Weights of a small GPT-style language model, trained from scratch on English Wikipedia.
Architecture: LayerNorm before each block, rotary positions, biases, untied embeddings, attention and MLP in parallel.
Training: 233M tokens, 14240 steps.
MLP neurons of a small language model. Each row is named by its layer, matrix (up: input weights) and neuron, and shows model dimensions 80-143. Each number is 50 + 15 x the weight over its row's rms, rounded and kept within 0 to 99.
After each neuron's rows, "fires on" lists the tokens most often at its 100 highest values on Wikipedia text that the model never trained on.

L12.up319:40 77 72 50 57 79 34 60 67 63 48 37 61 62 40 57 50 52 36 41 48 55 52 49 32 37 66 33 39 44 42 37 66 57 54 48 76 68 56 58 39 58 27 54 49 45 27 53 57 55 38 56 36 44 50 41 21 53 52 32 67 40 62 43
fires on: "s", "lu", "la", " cl"

L9.up406:49 33 24 44 87 63 46 75 69 34 52 47 49 66 47 28 55 57 46 47 42 29 60 45 61 37 21 54 55 62 48 30 40 72 55 65 69 59 61 56 63 49 45 37 63 52 37 67 34 46 59 29 48 37 65 40 38 63 44 30 59 28 47 25
fires on: "s", " ex", "es", "d"

L11.up394:43 40 54 37 53 37 55 87 57 46 51 41 34 47 47 63 39 60 54 60 70 52 54 29 79 51 72 61 48 57 18 40 36 64 53 66 52 68 53 58 34 35 48 44 34 37 25 48 36 69 58 59 44 27 56 29 56 75 41 47 47 58 62 46
fires on: "s", " f", " O", " Ar", " E"

L2.up243:66 46 60 08 25 57 43 59 55 55 52 49 34 79 65 38 45 72 99 43 66 23 51 44 81 34 58 58 55 33 32 46 50 52 66 66 57 64 24 47 25 28 56 52 53 57 46 46 48 63 49 31 43 68 65 46 60 40 17 48 42 59 57 75
fires on: "ed", " known", " small"

L5.up241:37 20 58 57 41 51 48 73 36 47 69 64 62 51 56 41 62 69 64 22 64 47 50 39 55 46 30 44 37 38 58 44 51 75 48 48 54 38 82 38 45 38 55 61 66 66 60 55 56 50 44 51 43 56 64 54 61 59 39 50 32 30 54 53
fires on: "li", "b", "u", "ph", "th", "us"

L9.up525:71 23 40 63 70 59 68 21 68 14 36 38 51 29 73 23 53 36 20 51 48 50 48 22 31 72 69 47 60 63 39 48 54 69 62 41 57 50 63 42 46 38 61 58 44 46 17 44 66 65 47 41 54 56 27 70 54 64 41 54 84 57 66 51
fires on: "ed", "s", "ent", " said", "d"

L8.up259:66 50 44 68 58 69 57 21 54 41 50 32 31 18 51 58 52 63 34 53 44 30 57 46 56 38 12 18 44 69 45 58 42 37 51 54 82 29 62 50 62 49 40 65 31 72 57 65 55 74 61 39 42 72 57 82 38 69 48 65 37 65 64 47
fires on: " and", " &"

L8.up23:50 75 49 76 37 55 46 64 51 48 47 48 53 62 41 28 66 38 25 43 68 62 35 74 13 46 48 39 67 53 66 41 49 41 31 43 41 41 40 53 47 53 44 30 56 22 35 31 56 42 61 93 35 35 67 70 70 64 36 46 61 50 55 46
fires on: "u", "n", "on", "tern", "en", "de"

L12.up415:40 64 42 69 54 49 40 40 63 50 45 52 55 82 37 25 67 31 60 61 53 29 56 67 66 25 69 65 45 51 82 57 55 43 37 51 60 50 56 35 62 83 79 54 61 66 46 57 54 64 50 68 46 29 39 72 14 74 46 51 44 43 55 55
fires on: "t", "it", "c", "n", "at"

L5.up41:64 68 71 24 51 66 43 58 49 65 44 35 65 40 42 56 35 77 50 44 75 60 44 42 66 19 48 80 46 50 80 37 69 47 44 66 48 88 36 65 52 51 23 44 64 56 64 47 20 59 27 56 38 33 17 54 44 18 42 56 19 56 55 66
fires on: "ri", "d", "ar", "b", "av", "g"

L5.up400:48 52 39 70 63 50 59 48 31 32 59 39 79 54 42 36 64 48 68 60 25 66 35 51 46 45 40 70 47 48 70 43 40 53 77 45 49 38 75 45 37 50 37 53 63 51 38 62 74 33 62 95 60 31 54 49 25 64 61 57 24 47 52 56
fires on: "ly", "ally", ":", "y", "it"

L4.up315:47 47 40 38 45 58 36 62 57 55 73 42 35 38 37 13 45 60 70 35 51 44 33 57 61 44 54 50 13 55 65 58 58 59 64 53 35 21 53 41 72 77 60 49 79 30 85 37 48 67 59 54 53 45 46 51 56 54 43 65 24 23 15 45
fires on: "n", "ick", "ner", "ur", "e", "rt"

L9.up3:32 49 51 41 48 24 39 40 39 73 35 45 75 41 62 45 61 51 59 71 32 44 69 59 59 48 67 63 63 36 31 64 55 68 45 32 53 20 54 59 59 53 44 42 46 59 46 48 50 43 59 59 45 27 83 30 50 36 43 18 62 33 34 35
fires on: "w", "he", "n", "re", "sh", "ri"

L10.up18:43 31 53 22 68 54 50 46 52 71 75 27 67 56 48 41 46 39 47 82 37 54 63 67 69 63 43 30 79 42 37 77 51 44 72 35 21 70 30 27 62 76 61 53 63 88 54 50 65 85 66 47 46 46 44 34 43 08 66 51 33 32 67 26
fires on: " ", "-"

L9.up123:27 32 28 49 41 62 42 71 35 54 46 52 39 74 50 33 55 36 67 49 65 57 39 46 86 30 55 62 22 58 30 55 57 72 35 49 57 19 38 62 38 53 33 47 48 62 32 65 48 50 54 63 65 49 77 36 32 68 55 71 93 36 59 67
fires on: "bu", "we", "ent", "ed", "s", "ute"

L10.up532:29 58 56 50 45 39 46 49 86 48 40 58 34 45 54 35 73 30 68 72 42 21 50 70 27 49 53 38 21 37 80 63 37 39 49 51 43 77 54 54 75 53 43 52 74 66 48 35 66 66 53 59 50 61 10 77 62 56 29 85 42 45 51 53
fires on: "at", "P", "mo", "t"

L11.up391:56 33 29 49 40 58 63 71 31 64 39 46 61 35 63 44 34 58 40 47 50 25 48 51 27 22 52 60 23 26 47 63 33 63 84 42 78 19 63 61 56 59 56 38 49 53 27 80 24 55 51 21 52 32 62 49 46 48 44 67 81 38 55 20
fires on: " ex", "s", " de", "es", " De", "va"

L5.up417:31 30 35 45 66 55 87 29 51 59 55 61 60 32 34 53 33 01 52 39 43 32 53 37 73 47 30 62 46 42 23 57 69 80 54 51 61 86 33 44 56 44 59 62 52 31 50 30 47 25 65 63 52 42 42 57 46 35 50 34 28 35 69 55
fires on: " take", "'", "n", "k", "ow", "ru"

L8.up180:59 48 70 50 77 59 38 67 72 43 77 50 46 61 49 26 63 32 26 36 38 50 46 48 30 58 59 66 37 60 38 41 53 55 37 51 65 57 24 58 47 27 24 46 70 45 23 25 55 36 50 62 65 68 58 63 59 37 74 37 36 27 22 44
fires on: " pro", "ir", "mit", "ter", "ro"

L8.up503:65 49 69 52 42 35 28 63 62 60 41 60 45 43 66 19 69 45 36 41 59 42 36 54 52 73 51 40 71 71 57 38 50 47 39 75 59 58 51 54 38 43 51 33 49 30 27 43 59 30 63 72 64 38 52 48 49 55 29 49 37 43 59 50
fires on: "u", "b", "ra"

L5.up563:38 45 43 84 53 57 51 54 64 38 48 57 66 49 73 38 37 43 40 48 81 51 48 43 56 48 03 46 88 46 54 31 60 46 48 47 57 43 51 44 56 48 51 27 44 78 34 24 24 51 15 61 48 41 52 63 46 44 48 36 48 56 51 39
fires on: "e", "g", "u", "ical", "x", "ug"

L5.up160:71 38 17 32 25 54 76 34 36 45 53 55 53 43 97 68 82 52 41 51 37 43 23 62 50 29 50 49 30 62 68 52 56 71 49 60 31 72 43 37 48 46 50 46 38 19 23 26 48 83 69 49 41 53 71 50 35 36 20 48 35 55 41 73
fires on: "ed", "ist", "ar", " known", "mar", "est"

L5.up493:84 62 37 52 53 20 48 32 44 59 39 26 53 46 39 41 16 40 40 32 71 54 46 58 68 59 50 48 50 56 31 57 42 57 51 69 55 54 39 23 61 36 55 53 85 64 46 51 58 60 37 57 46 53 32 32 38 26 52 50 52 41 47 61
fires on: "s", "f", "ge", "k", "g", "at"

L11.up160:38 46 45 95 59 74 64 08 50 51 41 35 73 44 32 49 50 33 56 47 56 34 66 36 73 30 40 56 43 60 32 61 37 69 47 71 75 37 30 63 61 57 41 46 55 38 46 33 49 76 37 64 62 55 30 68 50 77 49 71 64 24 52 50
fires on: "t", "ent", " an", " not", "et"

L5.up475:69 25 51 46 58 39 48 72 44 47 47 36 70 60 45 66 53 81 73 41 71 11 42 34 46 67 38 49 32 33 58 38 49 74 39 57 48 50 55 47 71 80 55 80 47 43 63 57 48 45 48 20 66 49 26 62 49 37 59 46 51 27 55 23
fires on: "ill", "s", "se", "am", "li", "th"

L2.up311:51 64 67 41 43 48 47 53 61 56 48 68 49 58 38 56 60 34 27 38 84 24 43 81 52 33 64 36 49 46 68 57 54 29 46 44 36 59 45 37 46 49 39 62 39 49 29 43 34 52 51 61 29 46 26 31 42 86 53 40 72 54 42 55
fires on: "\n", " –", " |", " with", " for", " Col"

L4.up484:61 68 48 57 67 51 53 70 55 39 80 80 35 78 60 39 77 46 22 60 53 59 44 46 59 50 45 55 11 73 40 40 52 63 32 65 52 42 44 37 48 30 54 59 66 37 80 59 60 25 67 39 66 44 56 55 67 39 62 48 29 76 39 57
fires on: "th", "wi", "w", "or", "rd", "the"

L4.up298:20 37 59 50 58 61 44 54 66 64 14 42 52 57 40 26 40 49 89 42 55 56 36 63 29 43 21 64 53 28 50 49 57 51 35 41 64 63 58 50 53 60 32 59 58 35 36 35 66 68 10 68 38 39 46 59 34 49 72 33 89 40 39 54
fires on: "it", "ult", " on", "our", "or", "et"

L9.up416:35 53 62 56 26 48 50 45 40 45 59 58 32 64 35 57 67 69 39 69 64 62 52 67 41 56 34 48 47 45 33 52 72 82 76 63 36 37 48 40 35 18 44 60 48 33 47 56 50 56 34 69 24 44 46 28 60 57 40 36 71 21 58 27
fires on: " Ru", "R", "ra", " Ra", "o", "u"

L4.up133:47 70 43 40 20 48 63 58 46 55 34 48 41 33 35 24 44 51 53 54 53 40 58 23 74 43 90 65 45 55 31 57 63 35 42 53 63 39 51 77 50 65 50 52 58 51 43 41 51 35 61 49 44 70 25 60 43 49 40 56 27 66 87 56
fires on: "t", "n", "na", " N"

L9.up73:55 53 27 45 64 44 54 25 48 72 55 26 36 23 61 55 76 53 41 89 47 44 25 51 61 54 27 46 75 62 74 60 47 49 34 58 42 53 80 70 20 78 37 41 46 71 34 51 62 48 57 53 56 42 67 94 51 68 38 64 49 37 50 54
fires on: " and", " &", "-", ",", " de"

L8.up17:34 64 78 43 50 48 58 61 74 50 53 51 34 66 22 27 75 47 73 69 67 42 29 75 47 42 30 24 51 57 43 52 46 62 53 51 37 43 19 52 28 52 61 52 51 48 67 38 31 29 43 48 26 60 97 42 68 52 27 32 29 46 58 34
fires on: " Ro", "emb", "re", "v", "R"

L4.up385:44 75 33 49 69 47 82 50 59 35 55 55 67 48 61 42 34 57 80 34 32 51 37 31 50 65 27 52 59 53 61 39 58 56 33 56 59 54 54 61 46 62 38 45 42 50 31 42 81 27 39 49 50 60 27 72 67 36 57 65 50 70 29 41
fires on: "e", "I", " into", " of", " its", "ity"

L5.up109:60 83 52 52 68 77 70 39 41 60 62 66 52 25 49 44 45 52 52 58 56 45 10 62 31 57 83 24 35 19 51 53 49 44 29 61 19 57 42 69 51 45 48 74 59 55 30 46 53 50 58 46 20 53 57 66 01 32 55 24 69 66 61 55
fires on: " |", "vent", "D", "s", "if", "la"

L2.up464:20 46 69 62 55 63 62 09 74 54 47 36 58 30 36 49 23 50 55 43 71 56 56 50 45 47 38 38 85 75 75 24 38 54 30 37 29 50 43 60 31 36 80 66 55 47 35 33 37 40 59 45 64 60 29 41 56 35 49 45 65 63 74 36
fires on: "\n"

L11.up523:48 37 46 78 21 55 38 58 41 65 48 71 49 54 19 30 71 52 49 41 53 28 54 18 23 79 42 74 44 63 47 39 36 75 43 72 45 77 43 73 59 63 38 63 47 30 49 50 46 46 53 63 53 52 69 39 43 39 31 60 27 48 58 46
fires on: " O", " A", "ra", "O", " U"

L11.up374:62 56 72 62 38 36 55 59 18 51 60 38 40 32 29 56 90 44 35 36 70 20 47 34 40 47 50 59 54 42 46 69 69 45 38 31 35 53 65 82 47 51 23 99 38 35 49 40 56 30 55 62 63 35 51 31 63 54 38 48 48 71 71 56
fires on: "ed", "able", "van", " named", "er", "mi"

L11.up218:56 58 43 38 40 53 47 72 34 53 15 40 38 36 47 58 36 46 44 34 58 26 50 50 50 37 30 48 39 58 39 48 38 59 30 56 39 48 31 44 71 64 64 68 47 66 33 32 50 51 57 70 60 40 33 55 57 13 41 70 39 64 59 64
fires on: " C", "un", "ni", "ci", "n", "p"

L10.up380:36 41 61 67 64 42 60 76 47 52 22 40 54 34 49 63 30 33 55 47 67 62 53 51 54 64 44 56 78 82 75 60 56 57 43 31 31 47 38 69 39 32 78 43 31 31 44 47 43 76 39 32 67 50 47 46 69 42 55 71 49 40 48 40
fires on: "\n", "b", "ma", "is"

L4.up10:63 31 61 76 53 25 52 30 69 46 32 36 48 41 33 58 68 48 77 30 43 53 99 42 52 19 24 56 69 49 60 69 55 57 66 73 43 59 39 39 42 43 34 67 41 58 61 31 47 60 43 70 54 33 50 55 41 33 41 62 56 08 42 58
fires on: "'", "an", "et", "t", "air", "n"

L4.up230:60 80 17 53 30 68 49 57 54 41 24 38 51 46 28 41 46 56 46 60 62 36 37 36 69 53 68 65 62 49 53 59 51 59 49 57 42 46 93 69 53 42 39 32 51 87 60 64 28 54 52 35 47 34 40 13 57 79 36 51 61 58 63 81
fires on: "n", "mo", "ent", "ma", "ic", "na"

L9.up193:52 52 33 33 60 35 29 46 71 51 25 63 73 48 59 40 64 61 63 61 62 41 69 53 51 40 69 45 40 83 37 58 50 48 42 44 46 58 58 53 26 62 63 71 45 73 39 30 45 79 34 34 28 67 49 17 58 41 34 72 62 40 47 58
fires on: " ", "s", "o", " its", "d", " of"

L11.up421:21 38 24 39 51 59 90 59 57 65 43 25 64 34 37 50 48 41 63 65 59 55 49 58 80 47 64 35 47 46 72 33 31 31 40 54 31 30 90 74 56 60 62 27 45 39 50 17 36 45 49 43 60 33 55 42 46 37 45 41 62 48 63 57
fires on: " an", "x", " An", "n", "par"

L5.up154:23 45 30 39 28 56 51 59 41 47 67 53 42 74 61 59 34 60 33 43 58 42 28 44 68 30 68 59 37 55 32 33 52 68 31 45 40 53 66 49 52 49 48 65 53 86 30 77 70 61 50 36 58 59 24 53 59 55 29 70 50 74 63 64
fires on: "ent", "oc", "go", " south", "ed", " moved"

L4.up314:52 59 28 69 52 59 40 70 49 52 73 33 34 51 63 75 49 67 55 61 56 38 55 74 57 32 59 73 36 61 43 45 56 67 83 58 33 24 61 56 34 58 53 11 44 32 63 59 57 49 63 63 55 57 60 52 49 84 57 51 75 36 26 50
fires on: "st", "\n", "or", "fe", "ur"

L10.up299:51 81 76 00 71 34 77 64 49 40 54 24 56 46 42 36 65 42 26 56 50 24 72 23 80 48 24 45 41 12 46 43 30 62 66 29 67 57 45 53 39 61 47 62 53 43 63 30 39 81 43 42 32 50 62 28 55 48 56 50 73 42 33 62
fires on: " 19", "–19", "20"

L8.up251:62 72 47 72 65 33 55 74 17 49 59 57 54 47 67 60 67 16 60 67 37 27 46 46 70 57 79 45 52 38 82 72 35 57 62 35 57 58 59 27 47 48 56 45 30 39 52 51 36 53 63 46 75 45 40 72 20 46 43 64 45 38 37 55
fires on: " H", "se", "S", "at", "g", "ad"

L5.up383:62 44 51 77 57 71 42 49 58 61 19 34 25 64 38 39 55 46 45 34 73 29 43 45 50 51 38 44 86 67 51 51 77 60 55 44 31 45 60 53 30 48 32 38 55 52 58 14 29 44 40 58 62 64 70 34 54 39 51 30 84 42 59 24
fires on: "or", "g", "ill", "e", "ber", " of"

L12.up343:49 32 56 39 54 25 65 57 56 67 68 65 16 61 69 57 45 56 64 61 49 46 50 29 31 60 00 26 62 60 45 79 55 71 44 34 39 74 38 52 46 49 45 56 85 66 78 20 33 56 64 64 53 52 49 28 19 47 69 37 43 57 15 31
fires on: " Qu", " sp", "ru", "w", " third", "th"

L8.up466:50 53 50 46 63 36 58 37 43 24 31 57 46 46 52 49 70 35 61 70 58 36 22 42 54 58 60 51 52 42 47 57 42 46 42 62 61 47 63 64 39 74 51 93 60 73 36 61 82 40 57 52 51 46 48 78 68 28 58 68 34 60 50 34
fires on: "ity", "one", "ation", "re", "t", "e"

L5.up365:62 53 51 51 45 62 54 47 55 42 68 22 44 59 32 41 58 53 50 58 59 40 53 39 33 64 49 32 41 62 26 46 54 63 53 38 69 39 70 68 34 29 36 67 46 56 56 37 44 52 71 38 65 57 78 42 58 72 23 55 59 70 67 64
fires on: "s", "ed", "er", "on", "east"

L12.up477:43 55 51 60 32 80 34 75 62 54 42 34 38 28 51 36 41 61 35 52 77 36 73 69 60 59 42 36 57 47 91 63 57 14 61 46 56 66 41 41 56 54 13 28 52 35 62 62 00 63 37 32 33 66 26 37 53 52 44 62 47 81 52 30
fires on: " 19", "d", " D", "g", " 9"

L10.up539:57 55 61 35 46 61 63 45 61 45 40 50 28 53 34 31 82 39 05 40 47 36 67 49 81 52 41 86 47 39 79 35 45 55 30 40 67 32 27 56 51 65 26 47 51 30 49 43 62 64 59 50 51 56 49 49 28 50 47 50 51 38 29 69
fires on: "–19", "ju", "4", "5", " 19"

L8.up543:55 23 45 45 63 31 61 29 54 66 20 27 64 52 40 35 62 47 47 55 65 33 70 55 22 53 75 51 66 49 54 25 58 69 56 51 56 64 63 65 60 27 67 30 53 63 57 46 30 51 37 65 28 60 51 62 33 51 39 43 60 56 56 85
fires on: "\n", "le", "or", "at", "t"

L8.up482:69 43 34 40 64 52 78 33 75 53 51 62 66 43 66 34 53 32 33 30 42 29 46 42 60 59 39 51 43 48 72 39 60 55 57 56 62 49 53 67 16 45 33 45 27 37 47 47 41 76 75 62 37 45 50 42 47 57 40 66 41 58 67 60
fires on: "ed", " A", "ing", " a", "ar", "ate"

L2.up126:58 59 26 71 55 59 30 50 61 48 46 33 69 55 24 75 46 26 31 43 41 45 78 71 44 40 55 65 80 70 70 29 56 57 40 30 52 40 40 65 32 69 44 65 39 48 49 47 62 44 62 55 19 53 45 36 34 49 28 69 41 84 65 40
fires on: ":", " film", "write", " st", " published"

L2.up36:43 90 63 72 36 68 44 68 46 66 34 66 49 65 27 59 35 63 55 10 33 57 51 43 53 57 45 57 60 36 30 58 48 53 55 45 44 80 66 49 56 35 39 68 46 76 36 41 75 53 63 68 54 52 61 84 21 19 59 32 73 61 35 53
fires on: ".", "x", " of", ",", "th", "le"

L8.up458:50 50 61 43 39 81 72 66 71 46 48 48 60 28 59 45 41 42 44 61 85 29 40 66 75 45 52 21 45 26 78 25 65 34 39 74 56 44 57 78 42 31 43 47 69 26 47 55 44 37 70 61 38 32 72 65 52 57 43 66 66 61 59 45
fires on: "il", "n", "s", "x", "ed", "or"

L4.up35:72 49 39 37 67 56 61 35 44 17 64 74 15 40 70 40 62 72 72 41 55 41 44 62 65 46 38 48 56 31 58 20 45 66 44 53 49 60 47 48 26 11 33 58 27 77 58 32 27 27 23 25 58 40 43 57 50 48 55 54 48 51 58 36
fires on: "or", "ro", "t", "li", "par", "ce"

L13.up323:75 27 72 33 25 55 55 35 40 49 67 46 45 39 41 69 52 90 61 53 55 55 09 46 65 57 30 71 64 61 50 70 38 67 42 50 43 33 58 35 55 43 60 43 59 37 53 48 54 64 56 59 51 41 37 50 48 45 42 46 52 37 29 34
fires on: "li", "-", " co", "o", " down", "to"

L10.up359:53 56 48 64 46 31 30 62 39 78 41 48 34 82 53 28 34 43 34 30 80 73 60 29 43 62 50 71 44 37 42 61 34 47 47 68 27 49 56 70 54 29 51 54 43 36 58 60 49 53 56 53 51 27 65 41 60 51 33 44 43 81 29 43
fires on: " S", " K", "ar", " Ju", " Ra", " E"

L10.up195:44 38 44 47 40 56 38 64 52 60 65 39 35 39 35 33 52 56 46 59 31 64 52 38 44 67 35 44 58 62 58 47 39 34 48 71 18 84 67 09 47 31 48 62 11 17 47 73 54 69 28 51 62 55 54 23 55 59 37 55 44 72 49 49
fires on: "li", "se", "ge", " Li", " Se", "ti"

L5.up354:70 47 66 39 49 64 22 37 38 63 45 59 21 38 58 40 43 37 64 43 57 54 44 78 73 40 43 88 53 76 30 41 64 41 81 59 59 23 41 45 47 22 22 48 34 80 53 69 74 51 29 47 28 56 45 43 65 41 22 41 50 43 45 40
fires on: "ot", "n", "ri", "-", "gin", "ed"

L2.up143:19 60 52 85 62 89 38 48 70 41 54 48 52 53 41 35 59 25 41 50 54 55 53 51 45 43 59 58 64 42 77 36 60 53 70 39 34 46 45 81 39 43 82 77 53 48 34 33 40 63 42 41 47 53 56 59 75 43 50 66 51 69 63 37
fires on: "\n", " feature", " short", " live", " describe", " close"

L8.up96:06 41 50 34 44 57 66 58 67 57 55 57 84 78 50 31 61 77 37 40 70 28 35 30 25 45 35 62 35 46 48 61 22 63 36 58 27 30 53 45 62 34 68 48 78 54 29 61 26 70 73 33 67 51 34 50 43 43 57 58 30 74 33 29
fires on: "th", "/", "ic", "ing", "mp"

L9.up181:62 22 53 66 44 65 40 51 36 38 32 55 24 56 54 77 57 34 53 53 56 46 47 61 51 38 38 57 65 74 37 33 38 67 60 79 21 52 46 73 33 25 40 48 55 67 59 57 35 56 46 54 42 37 36 65 56 63 45 71 67 29 11 51
fires on: "st", "vel", "bor", "or", "ter", "ol"

L8.up18:49 45 21 87 44 50 75 08 46 62 35 31 65 33 48 80 61 49 44 58 61 29 33 49 54 43 26 73 74 65 63 80 43 55 64 40 72 63 78 46 32 60 38 33 64 56 31 81 28 62 79 43 57 50 66 57 62 61 48 61 43 53 58 46
fires on: " and", " of", " the", " by", " &"

L13.up491:61 57 80 39 72 55 65 59 55 47 38 53 32 39 58 58 49 75 48 44 39 40 61 20 35 49 52 72 39 58 74 39 38 40 55 63 32 34 28 99 39 82 54 45 52 34 38 45 55 62 46 37 45 42 55 65 20 56 63 64 70 39 65 46
fires on: "c", "ist", "app", "ve", "ch", "er"

L4.up81:49 46 34 36 25 53 64 23 52 50 64 30 69 61 30 77 88 41 10 58 38 38 57 55 61 39 36 68 48 68 60 39 62 58 52 33 37 27 19 69 27 63 57 65 37 49 54 43 40 50 71 50 56 61 39 32 54 39 70 42 88 77 39 44
fires on: "er", " film", ":", " of"

L11.up368:68 41 36 51 52 34 28 50 50 77 25 40 62 68 42 54 34 45 37 30 36 53 62 38 38 22 50 55 33 55 70 50 27 63 41 75 81 74 43 59 39 37 54 45 45 43 77 48 37 70 63 47 79 53 32 49 52 44 45 36 23 84 36 31
fires on: "s", " S", " K", "f", "w", "in"

L5.up172:53 39 43 44 43 37 66 64 54 20 29 48 68 35 50 35 56 28 51 46 33 59 60 38 52 48 47 58 32 59 26 68 68 36 64 52 32 40 44 42 62 53 49 66 48 57 54 42 65 54 62 66 67 32 50 77 72 66 37 51 57 38 67 54
fires on: "on", "ed", "s", "l", "th", "w"

L12.up454:50 41 62 44 53 68 56 49 59 24 28 52 49 54 42 68 53 36 46 65 40 48 45 43 38 55 54 57 25 43 86 73 38 61 64 76 45 64 66 72 36 54 39 50 60 48 60 51 79 62 66 66 49 52 43 50 26 66 45 59 55 33 71 72
fires on: " as", "it", "er"

L13.up287:38 37 60 48 62 28 25 69 60 37 28 46 66 69 48 49 61 42 59 33 32 39 47 59 38 45 48 32 52 92 42 49 58 51 22 50 52 51 45 17 22 44 67 54 40 61 39 42 55 43 39 51 21 38 65 51 59 72 40 56 66 45 54 51
fires on: " ", "s", " Ro", "br", "ro"

L2.up402:33 63 23 36 50 50 64 26 43 38 25 59 64 14 62 71 51 21 20 73 65 63 34 59 37 35 98 45 82 50 36 54 55 20 13 68 57 53 61 38 30 67 33 75 70 20 73 31 62 44 71 32 59 46 38 71 49 49 39 68 35 51 46 42
fires on: "ome", "bo", "ea", "fa", "ba", "ha"

L4.up152:43 72 72 60 57 34 63 26 72 65 60 90 56 42 72 30 71 59 32 52 33 68 28 32 51 14 78 64 26 56 68 41 49 57 51 49 29 57 59 42 45 49 46 56 65 53 38 59 61 65 65 55 51 50 59 37 46 40 59 45 48 59 38 56
fires on: "ur", "or", "ill", "w", "il", "el"

L10.up24:67 63 49 27 53 17 92 46 44 44 56 28 52 45 59 70 27 40 56 29 53 38 59 77 56 43 70 44 35 67 60 48 50 51 68 49 59 57 48 61 37 44 50 65 50 35 51 55 35 45 30 45 52 43 14 54 72 40 53 44 67 39 32 62
fires on: "s", "es", "f", "les"

L4.up205:74 48 47 50 62 37 42 50 52 45 58 72 42 44 40 61 45 31 44 73 62 19 43 42 60 42 39 60 30 60 43 65 58 58 56 49 42 51 40 24 23 28 64 74 69 46 57 36 48 55 45 76 44 36 22 69 54 14 67 59 55 58 54 63
fires on: "n", "p", "k", "90", "ight", "ated"

L8.up53:87 71 71 36 24 53 56 43 44 37 61 26 62 48 62 32 62 72 34 49 59 29 37 45 35 48 74 63 50 80 51 40 58 68 50 50 46 78 67 63 64 16 28 57 33 40 30 44 32 60 68 30 30 51 67 69 49 73 40 50 29 37 55 43
fires on: "ed", "ri", "re", "on", "se", "ke"

L8.up308:49 45 56 57 37 45 54 47 53 61 44 47 81 56 27 39 55 54 53 47 83 45 45 54 48 49 53 48 41 45 64 24 77 72 54 83 92 47 47 45 41 43 40 41 25 49 47 84 59 61 34 76 23 52 22 35 40 33 59 30 58 66 52 41
fires on: "o", "e", "n", "u", "s"

L9.up264:54 37 47 60 20 36 49 46 60 58 39 33 88 54 47 47 36 63 65 48 67 49 73 67 13 32 44 43 66 29 31 65 54 47 56 19 58 34 63 58 80 31 33 31 61 56 55 69 54 42 60 29 45 43 37 37 74 43 51 45 88 27 54 26
fires on: "li", "e", "do", "n", "ri"